From a checkpoint of a small transformer trained on Wikipedia: rotary positions, 461M tokens.
MLP neurons of a small language model. Each row is named by its layer, matrix (down: output weights) and neuron, and shows model dimensions 16-143. Each number is 50 + 15 x the weight over its row's rms, rounded and kept within 0 to 99. A neuron's up and down rows have the sign that makes its largest values positive.
After each neuron's rows, "fires before" lists the tokens most often just after its 100 highest values on Wikipedia text that the model never trained on.

L5.down449:26 56 47 27 47 54 53 34 13 60 43 51 21 79 32 61 34 47 36 48 48 23 37 63 84 18 57 49 33 46 62 45 60 64 61 28 23 56 51 45 63 99 69 54 58 59 58 50 61 57 38 69 50 64 49 66 58 50 12 47 69 67 57 21 63 32 65 47 56 40 50 61 60 42 68 38 53 40 31 27 42 38 22 79 31 48 39 48 46 36 46 50 10 73 37 57 51 53 35 28 53 78 52 29 51 63 28 17 45 44 55 54 58 54 57 36 64 68 48 34 60 41 52 43 55 50 56 65
fires before: "-", "er", "ing", "es", "ric"

L7.down237:30 51 51 69 89 50 38 53 26 61 29 76 50 41 65 19 78 76 52 51 41 59 63 70 69 48 58 73 64 70 61 43 49 81 73 38 84 35 44 82 57 55 67 28 36 37 40 46 09 35 25 46 37 36 26 46 44 51 46 65 56 43 51 29 50 66 71 66 47 42 49 51 44 43 23 46 52 63 34 36 44 48 31 58 55 52 48 40 74 27 71 70 46 38 54 40 00 33 62 70 71 33 49 36 44 90 30 52 49 57 71 39 59 52 55 42 63 86 52 48 59 49 46 42 49 46 33 45
fires before: "s", "ad", "les", "e", "way"

L4.down297:38 55 53 56 81 51 37 38 64 33 46 45 49 27 77 40 66 50 46 56 67 43 59 72 56 63 35 66 25 49 47 39 17 41 57 31 51 56 40 55 28 47 52 50 54 48 17 78 69 60 78 47 33 49 36 44 55 72 38 59 43 28 57 73 27 20 49 75 58 48 88 46 58 15 28 64 61 35 38 65 63 61 65 34 56 34 33 62 40 70 87 40 69 50 60 44 40 43 58 60 25 54 74 26 48 45 58 53 75 22 58 47 56 42 57 47 56 77 64 53 55 47 56 40 56 58 34 27
fires before: "re", "el", "j", "am", "w", "ul"

L4.down1021:53 41 32 40 46 74 48 39 81 23 57 32 48 37 60 68 81 56 72 41 36 70 67 75 50 42 53 48 54 53 34 55 38 66 67 68 36 56 87 72 53 52 60 52 37 24 75 79 69 36 47 64 40 51 62 48 37 51 46 28 52 61 58 67 43 50 56 56 59 32 45 47 43 68 57 32 57 47 40 69 56 42 35 65 43 78 49 60 65 10 64 53 29 31 43 29 80 62 59 38 55 78 70 68 16 53 38 67 63 55 56 34 44 90 69 56 53 41 60 62 64 42 68 43 43 48 43 59
fires before: "er", "ense", "end", "ic", "form", "cent"

L9.down904:70 49 44 50 31 53 60 82 26 53 44 57 42 67 50 56 31 13 76 66 45 41 82 57 39 74 43 67 53 54 37 73 47 84 64 63 35 33 67 46 51 16 33 37 13 47 64 57 40 53 36 25 43 64 74 71 31 71 35 35 39 44 67 61 56 77 35 40 58 73 49 50 66 77 55 55 49 51 44 60 51 85 62 19 54 36 22 64 47 28 51 40 18 55 48 11 53 54 26 41 42 53 58 53 49 34 52 66 40 47 35 54 37 53 62 44 39 54 40 47 47 42 28 28 47 33 34 60
fires before: "ed", "s", "ing", "es"

L4.down603:40 63 54 40 41 59 58 65 45 54 38 55 60 61 35 49 43 55 53 55 74 34 15 39 37 83 45 61 60 39 39 43 72 30 42 51 34 64 59 27 45 37 39 64 58 56 61 77 56 79 36 66 65 17 47 58 66 34 64 28 73 32 61 55 33 62 37 57 42 69 30 43 61 68 32 42 38 57 67 19 73 67 34 58 35 34 52 24 52 85 66 60 58 68 85 05 54 60 60 50 60 39 72 69 50 31 36 53 47 45 42 41 41 48 58 54 92 22 25 61 44 42 40 46 28 50 68 27
fires before: "==", " ==", " of", " and", "ttle"

L6.down531:67 50 66 50 54 40 67 65 35 53 24 42 21 32 50 48 59 45 67 40 38 41 47 47 52 60 38 47 70 43 62 63 20 46 85 38 44 94 35 35 37 31 51 35 50 52 58 54 66 42 75 47 93 50 50 60 55 38 35 39 61 58 40 63 48 37 51 35 86 64 46 54 57 24 31 41 51 41 39 48 42 62 63 65 70 42 29 30 50 56 63 47 53 61 60 48 41 55 66 54 49 22 51 58 52 55 11 47 60 61 06 60 31 36 55 34 63 31 48 52 55 66 73 58 39 41 38 59
fires before: "ular", "re", "e", "ul", "to", "al"

L4.down463:53 73 21 50 56 42 33 25 47 32 22 30 45 55 67 55 74 59 59 33 40 38 81 36 62 55 81 40 58 55 56 15 57 76 32 42 53 13 54 58 51 32 87 62 40 56 48 51 49 46 72 75 72 78 49 51 64 64 72 50 53 64 44 62 42 54 31 53 79 55 52 49 62 37 66 55 80 37 49 72 48 32 44 28 60 53 54 50 53 41 73 45 35 55 71 51 27 50 33 27 25 70 41 55 56 56 47 40 78 24 25 44 72 60 69 44 75 41 81 58 71 41 39 45 37 42 67 51
fires before: "re", "er", "el", "w", "am", "ing"

L7.down706:33 41 67 35 32 38 59 32 25 60 23 45 51 58 45 59 18 52 54 43 13 28 39 39 38 64 11 29 54 46 70 38 49 71 59 71 54 52 54 64 32 82 23 45 48 55 42 36 61 44 50 72 36 43 28 71 40 27 42 17 51 12 60 65 34 47 48 58 67 52 69 47 42 46 38 33 62 25 54 29 46 40 22 54 77 55 43 52 38 48 58 49 51 39 48 46 36 67 62 55 55 37 45 69 46 49 49 71 62 41 45 31 38 28 33 37 67 17 32 52 74 65 55 42 74 60 52 69
fires before: "w", "at", "ma", "ed", "el", "ign"

L2.down477:51 63 18 34 58 56 47 61 53 40 53 71 55 63 63 21 29 53 45 55 64 29 35 65 28 91 41 48 44 51 50 26 55 42 65 39 54 48 44 71 48 36 90 43 37 76 26 55 53 64 72 48 69 43 71 44 61 70 23 69 48 73 39 68 41 49 39 39 46 64 48 51 56 66 40 59 59 41 83 46 44 32 14 60 79 57 36 51 71 38 27 71 37 53 67 49 40 37 60 42 44 67 55 55 62 55 38 51 56 40 74 68 36 18 51 45 50 37 33 52 37 58 53 29 52 55 28 40
fires before: "es", "ed", "al", "t", "pi"

L2.down1020:29 40 42 62 26 40 71 57 53 48 52 57 80 66 43 34 57 60 24 76 39 51 40 74 50 33 57 43 48 67 67 45 53 43 62 32 47 71 34 68 48 55 46 58 46 28 52 54 37 41 63 46 48 53 54 57 62 49 56 37 62 51 39 28 47 75 56 73 94 47 55 43 51 53 61 26 53 21 52 50 71 60 56 75 62 47 74 37 52 60 74 54 49 56 12 69 51 45 40 88 67 67 37 38 35 73 64 50 32 52 50 43 35 71 44 79 47 44 55 54 27 65 68 48 35 46 60 64
fires before: "s", "es", "ep", "or", "up", ","

L2.down981:35 56 50 35 36 55 60 65 44 53 35 57 38 65 63 57 52 61 42 44 63 70 70 43 15 23 46 35 33 55 53 58 47 43 59 69 18 30 59 68 56 61 56 45 81 51 78 26 38 65 68 50 33 47 65 80 32 40 72 52 64 48 68 70 31 42 70 67 48 70 53 59 31 32 47 53 60 45 61 70 30 60 54 41 58 62 49 42 46 34 76 64 35 67 64 58 65 08 44 54 58 32 59 85 49 36 41 44 75 29 58 43 65 55 27 45 76 30 45 61 48 66 60 41 50 45 44 50
fires before: "s", "li", "ol", "a", "nd"

L5.down25:55 49 56 03 48 36 61 50 33 22 47 58 41 32 52 57 47 32 67 42 70 38 68 65 61 61 48 42 35 42 38 67 42 33 53 44 65 31 70 44 53 38 64 47 41 76 68 68 40 39 52 83 43 42 53 16 43 46 63 64 55 38 47 33 51 89 48 52 57 37 31 60 44 51 66 53 57 79 55 40 44 52 42 44 60 57 56 23 49 39 37 46 46 70 54 36 53 51 47 66 37 56 52 39 46 38 46 34 49 44 46 31 51 50 43 66 83 58 51 42 51 50 18 48 37 34 40 59
fires before: "ed", "ic", "ion", "er", "e"

L2.down405:53 68 54 45 52 56 59 44 46 51 49 37 63 57 51 43 36 82 66 34 18 72 39 58 63 14 63 61 54 81 60 44 62 44 38 55 53 17 57 38 60 82 50 30 70 24 63 27 50 32 85 55 63 53 39 48 51 45 50 43 31 37 71 54 46 58 45 62 37 35 23 50 73 35 37 47 33 82 52 52 41 46 45 52 36 54 63 53 58 57 47 65 51 56 48 48 59 31 56 40 63 60 36 78 51 55 53 67 37 33 60 40 58 75 28 58 54 38 51 69 40 61 49 38 89 73 62 71
fires before: " Africa", "er", "as", "ad", "and", " Wal"